config.yaml
d_model: 256
norm_place: "pre"
init_std_qkv: 0.0454
init_std_down: 0.00395
lr_mult_down: 1.5
batch_tokens: [16384, 32768, 65536]
seq_len: 256
train_tokens: 365600000
dataset: "wikipedia_en"
MLP neurons of a small language model. Each row is named by its layer, matrix (gate and up: input weights) and neuron, and shows model dimensions 16-111. Each number is 500 + 50 x the weight over its row's rms, rounded and kept within 0 to 999. Numbers have three digits each. A neuron's up and down rows have the sign that makes its largest values positive.
After each neuron's rows, "fires in" lists the words (lower case) most often at its 100 highest values on Wikipedia text that the model never trained on.

L17.gate4:478466481613514521501490590476540432506516571548437462497504399427601557488434530502455541444487443563459463501465473508566474454474458581551459487522514493488505598519604523587467505542497470463473537469520524452485526562593514462533481469588473531541471513460585510475549558530497430460
L17.up4:485481482480516446507555520597527511608552523495450588498483544450534514490492395471469478427562464597504378538504537542598436454516464500486446540359473526544499610444554426498450548538489517531459475375589514526539549560504503466517480460518598428558524477476610557486525478496529498407
fires in: "had", "to", "has", "have", "can"

L19.gate294:439587516462466466449485482540627500550583477502369561431517508549431474440502465491491472503559571457542480524542470539561461424519516503527415484402539519433509483513508559596475466520419439547537470553513421442447383482540497488451488510446459605558536495493526556548473469537485502521
L19.up294:446525558491577466494396456603560531568437497416418553509420485448530494465501540580480531529518409424570554390680523463564498489522479507458537508500512470478510583557509598517524511511500474550558445474495411516498495532525558521549397440646456512553497524618471454620482511538493609453
fires in: "to", "not", "t", "was", "had"

L10.gate340:497479489517418394457479512576499566542553531559481539474448437553547408531526421510523532562450490532452487638464462489535502488436526457559438521505555539517431543493603573565547485503555473448501469411490449480510466413486507544574454512459538524509485435501467484498432436543457534401
L10.up340:513515517454382476433534504545538636513533436476463504401552353539482512502544522480516531465480552417516457460542575572529528469466490549471526440484528502597580531584548531563479482512450501486409395481458489456472461441501495504460507484578507506496423547552483494549400454521463461400
fires in: "to", "t", "ll", "madonna"

L15.gate408:378441577508509459592493473443521502586551451450449546457496489610558456486469438539509368459451491573483503536543488457477487391476537486534477455507461460478490508469466539530501470496435494490438450533600514444506531515498511479578483508494504557434435486452564509477355512518471462422
L15.up408:538487566572467502507535522550555591519585592459545604537494460517562547548512505449503471535541406541443523451487389555523445505503565482478558630431494548505523446493499567453552528505429471521498459461449525464588495481536479491541545452509458560528467443505452582549438530504511503442
fires in: "to", "who", "had", "having", "what"

L17.gate505:537407503476544604600481508470545560526520473528526532511533591414501528529490402518520462578551436480551506491485475481526457523442405567511429459524577545553443496444591533602512465531512499556538405511593448461476445603453434452527563499484503476496468475536543547456471482645514528438
L17.up505:423442504451599515552534464496549499547624502488510507539536508485434529431523596454569480397514409509484469427457521515606478515505500532546445490418538458546525477525571518513545500507623520477531467514550494522608507470394538448417418451500441511563515422454322510527525519541455447397
fires in: "has", "have", "had", "fowler"

L5.gate221:424521528578518515555513498554577569481469511400590450480503516503420596409507428576467502546526518502481511542558588518521556533536548505429499485592428494474499492483442553386572516487505511486550533578533473512561500436525461626585525501567401486473482497503467472621369508462430466524
L5.up221:407472386475495524558536496588633473536517492427559465483417520523533477462478448636570530599546481485481426532512514537461588550501540530473517489584412505497492344436491511440593465485517508542562509482518508473505481332527442614511472537497425503542490499479533477571499458501521547484
fires in: "her", "his", "their", "our", "my", "its"

L3.gate483:538536557634396470546395440538558491618454559434457527471530471518447557371529507447509549560492529466516483456426446497493459435529432482554376537438473541469533459461503581474458560450501512514480484420537509505406379496507507506548475500513474503481550399542452546462434508522462498396
L3.up483:464537563572546416507451549460439508543535474474558448496494438498430532471470522473532522466481438463554533444487495459668520541474578581474356550477429526476540407527526486478457548551500435520484410467487465534463403489484446458611560491460547500480435534466455496503470515451501470558
fires in: "of", "swissquote"

L4.gate228:501591499593524515462566501561486489494477536365483516449512492420463498546508545602451494508558594540472481433553556544567449518516469494524606493476391495437422548460432484558445534552512520531493526578548441533478458455585438522421566526521478481490540462375474544518456500477524540516
L4.up228:489617415539562476556476587476557470500441517496442548453573560409545542478415568438622472527420499576485509486529421435568498516566411545526402476505442515508448506503470462496494548529524477568512500515534434544528458499524548494433519435592457526448528496464578483539531558515537352487
fires in: "by", "party", "family", "office", "role", "position"

L4.gate175:473533468468459514612443472532542512520486523442549439475441486529523531460530423445537379417431521398426459469480546456508514442511572561476547470538466439549548419452461506476606457570585587490505508461513493508562428400481494611569524468500481611574505465430537550588447428550520475514
L4.up175:568537513456514524543442462523561519507412583510559452566504572490517546401605467584504425460495461418400433461502506444536497437542526505560421417511459419508543389465578508536493536470529535481537547496512488503571430515477489451631516521468503495508467475444513496547397450481487424551
fires in: "its", "their"

L19.gate121:617534479533467495426400513514395515488493617381495502498463496589445400413508480542480539503479501467531559507549464564530537452524535496512527469527604488505499433440559585576605540482557535492407378486483513364434444493465538410390541425470525425527479513534527425578488594497504520549
L19.up121:470559476529427493467516578487468467464522537406508556521492537540391408541488587444567486535459539510528546513529532486443598570484505449460555574465612424530513496491538476524488442498626536544371557470525589386497515519529527572462586486435541484463522417491482481582571495503468572544
fires in: "was", "is", "as", "were", "s", "not"

L19.gate18:553490487541466430392470462447524565466487420560472519460573553477549507481492500492557413499510438511495558519471490506396514535390557488520533622461384495511495486529575482551490487562562552415511529480557556523522469507530492500533509543370516542538475511497570486532565493539458496456
L19.up18:484420481432534490500517537485471583466430558532480502462553453495471487513525408519518505516503362529447465485545500549513537451389601502464486535528460497518538379515469538503515569494545455513440536538496512555504597461455531453564517507496556521539545532522429473452438459478418400420
fires in: "in", "on", "over", "supervisor"

L13.gate582:486423525563438460542520539482402511486577486431542455512563447510459505533528413509407516527523563487474536493550505501413513498568496450480518506375506484506521499457392493498448458541440442489492441483512440475481457484542530508490569443410403502500555438488465412525498507552442552499
L13.up582:562560431560433499455568441398460475549559479426469449457531578498463462498489507491589445453551499544500510406577432496546495448423484476477532465559521519535523513549577552587526502435548509509474553512521470576488503550467548460550488485466479509531432476531550515496630461438449551471
fires in: "made", "is", "make", "was", "began"

L8.gate409:492511492542394595458506500451544585522534496430481554520466585429521535505516596509467505385543560414517487472526518492554448456479417422426464408452592477420440568467404545427401581474507485502454537396513479540553516465411492554442500462533508507564523551484536467512489482476559569474
L8.up409:443513531572441466454477497608504457534543541494415611503474479423445491498486456433565497492497591545479487522600540601569467462470454497472413433396459559564457472555602541496449468520483555601559479482456520461457534504570444469550387508488505529508542542538509428570435516547488496440
fires in: "to", "about", "from", "with", "of"

L3.gate447:644533501424506466457443603560488491499467442469485596518511434528450539516496483437433444464462485611562507479411395449541362598514464565493534487604517445498472553503465513509459549626440472435494503493468576461538432525487462557512528472546534510527522496549493514485488575467481398453
L3.up447:491532450507450494501474510458523502455459456409548545532534517447512496461539535381542473521470489514469556417435502447496482477503546397477460494518465520473456474574541503452435420524571468546587574465609472532558412461441598486530537578524552458500505414418422478446485441441484488408
fires in: "many", "similar", "various", "certain", "several", "of"

L15.gate176:524497495597554428537510569603559531507520457625557448603548441541566559448571578466467502561543509595451512496458418475483588430514462452514412495546441577510567510505466552511567572535601485501523499520556488573516436506458531533545506470513460457492456546611505532492574514415467422566
L15.up176:503534475416434453454524464591631529471542510562439537584499467539595529437519479505417536463539526471542497503509523391418567512464486502447464506527478529516559584431483517478546488485494484441508513447422487581521499532496510515479494516561432551484426481563508589500560529533393430472
fires in: "in", "into", "institute"

L17.gate277:472556551474512509461546486596482376571568496582508425552554507550547596397518493475436395568570425494526457531426462535475531500502481390525463515441400575493490565549546485554534488489562491507473510503514505505415420484478483490579472601540502587494422529514448496457516604474506435559
L17.up277:460551434548542446532453443569437501514513470556498425580503457490505575481450535475456424481510444548519514510368535479463536536463409478498507475447459544517607458477515565474555488373521428493485517449478556541476495475483450510599433530474486561611475527508552506476526554510409497528
fires in: "in"

L17.gate702:420503449542563468518487609558494519469595513550540544544446467449551506513484576558498518405473540518443496463545463515589534406492517627496460478551563521550506374410422550473530443628556533458498492499536555471475457431518556503584507527499558505544509492435537464574408497515504461564
L17.up702:373560524601522477519392507569581498563526503482534492482507503403496487474507525493612605477537510490473469491484501480446485496522467498574534577486526424571414460431558538473549464563590450521532532488563514550368576415506544532457471608458484494455489514481511595533520574500516503557
fires in: "the", "their", "s"

L9.gate83:479566495567493469482461532382549565603556449345500537421583474435524537475583520430551508511522546517559489507516438541521504450536473511446500533529440476515463566539561485537407501451411447472427518503530511476434590520605569561505499444627541507423504502555610501521462509534450438386
L9.up83:403590491498565481435508537459445545483486513383477473465514508547389522574563513525556465569438547420449466505436456564572503461480481488403508520509426463510482514513491514535487524589544511587450482561417503559433466468508582486643518520436455517497504503482516506438548444557445483450
fires in: "of", "all", "to", "from", "with"

L8.gate325:527422517533539564529488455419570515434512500570568565445490507587408424473561562493452549491538480485530510524502469496524539559579501546469403519522542446461418446502544482511486490496507570537521442444463469439453551547551538494620503489517539616471475519487495455593442485524559470489
L8.up325:533524537461543350505432445609522539413582421495487546477449502538488435399573492474566532497472472458552524461485517476478483531497497426437486494462456529519441487486489491558478550447622482476545459515494491449553451501476440329439542487591550375483430520546535401536485544452520464466
fires in: "a", "of", "ncaa", "football", "jbl", "college"

L3.gate684:353414484500441561487492389583460503477453561535591620484547549483552567473578551456501498556537519467488509529539546464507498522362423542571537526486440464443437551478504588479592476429524488487495580602389486547554448484502536542541528525492458562508464486530581521410504544551413505470
L3.up684:491483432516435585500451416501497504431415508525560582491581505510468485520537487476470465459508509477487514559503576522583459599525446583588553444446474552515434437443452533509510546507496446542542534466393479552552478502551554464511427448541455484518445476436494545406486460547467472456
fires in: "they", "you", "i", "is", "just", "youssef"

L13.gate393:494437473589465474460523497548527550550512516472531521498487553542549460426492497546452509522536473552464462397507452492611573479543529496426468494491487541566466466555529487480459506460552439524490492552490431481415534549458538548462450435510483485584587450512553466576425549455538470505
L13.up393:421521456430473497562543422535434490578448525462543596525495438492452561453583522448477539499499553533509469469578504496499552444451648540569568485555421581476481438468468506424491542540526493472451458533439502568504473421560412473582481473530561516528529633470511468535517500519426617604
fires in: "at", "of", "on", "for"

L13.gate250:602478544479487497476487621550574461529492496523539562435553524493516514476531381543533526425490588523494496387459568486504576525485397467472548547428455533562566552480503566483466461522474475538494468522546481507519497494542541539503510420439452588507471517629591437487584488440490445465
L13.up250:533547554480517441520549579429550540480534469487493567439524554487355503467556455613570396517488574514496527516525482447543501504444493500510473516545458571620429580489453557490441476484463525533559476497549518576508522477564537424433583466565485561560499523556459499466539489447483472569
fires in: "are", "is", "were", "was", "continues"

L3.gate523:442473472597499474459519552515507584425576470505548506488471466509482444475443536572564621520483574458485555491554494501467516415447461536417598382411338573493409506484532434545535497582500557556516499450505407428494542457469548459590510469581545464469498467415424553550563495549483466540
L3.up523:457493474598518534487528528523499568583551425436488507435534513545432489431403497503552666494474516396506450443510490501451473430462452524431551412412346470450516522495613419518510488550497517489505526447529464511456522458381585493517500524581503457531516442462455553610534525569551468602
fires in: "team", "family", "company", "band", "party"

L5.gate563:585585486499471467525602629531488482519465437487512582528501518480456482434610443374488484513505499591498482501457432403556461500497390479569480547567439492486470491551550510496491442526491454566512561425478571443524501533505452474535548492495502489498424554542588523474574467491579483437
L5.up563:446512500563501496548507504494463453540490444515524560458411440516545419481576503398537456428447477527377541435501491485493490570561372430402550453541514497490533469504527398414410422528437551435433491480568559460501521498514474565567502540436501511417531432518537611601581522528438449480
fires in: "other", "several", "various", "of", "different", "become"

L10.gate559:568492498566630545475596555411545414508572507482452554527531544451539565408522554481464470463501474551498537471601564452552556441459470412398456511408445538441493530462492500576483501532494428518549497413494539499541399498582478482569588465508575588499520494492558405478527589493526482487
L10.up559:568534495476563526488529518500503571511462577483415533510443438414404560577501528520457481414470511488530513393567461532449479461507524567501449520508505504530445506564566447498429462536512531413473535602529502539590584472543604463514565493516535525447520429622445521399509509518428500466
fires in: "in", "on"

L5.gate319:624560488458520492487439453507451532424441509457454481498489501533507504547585440419527435625511562452504481426537552444489472495445479451475418415444494548518482439556598455579551414482506500499475540538437498531430508405556381530452469481533562493506541476447482604572571530542527490502
L5.up319:439550426492500480542349465576457497505482554481525514429504503446430398496453465544632552519504419456602461406489477466440536577506472488494527474482458498567365500499528417522496614406489454450389518456508411529472492518517453492517465432449479445537453509536537518549577573455475418453
fires in: "served", "office", "role", "post", "serving", "service"

L7.gate636:448494529546459582529449507514557565485531465529556558508479448493484461509436468487463400433324598473601473533502544575538445526505458442563529531513484510551522515486518484487532551599387552475400530461469540447485533482541541492473582500474584463535491452583563462542475566478452586383
L7.up636:419526547543396538520482525575482509526533415576525509483489535510468471395479500511527427452430519430631552508423473580531498498473454394524483468467584564484506522567498519522500529426495594563486429495444437536432464516504600464459527605421541480476534512555586463501465633444471534466
fires in: "of", "to", "considered", "been", "in"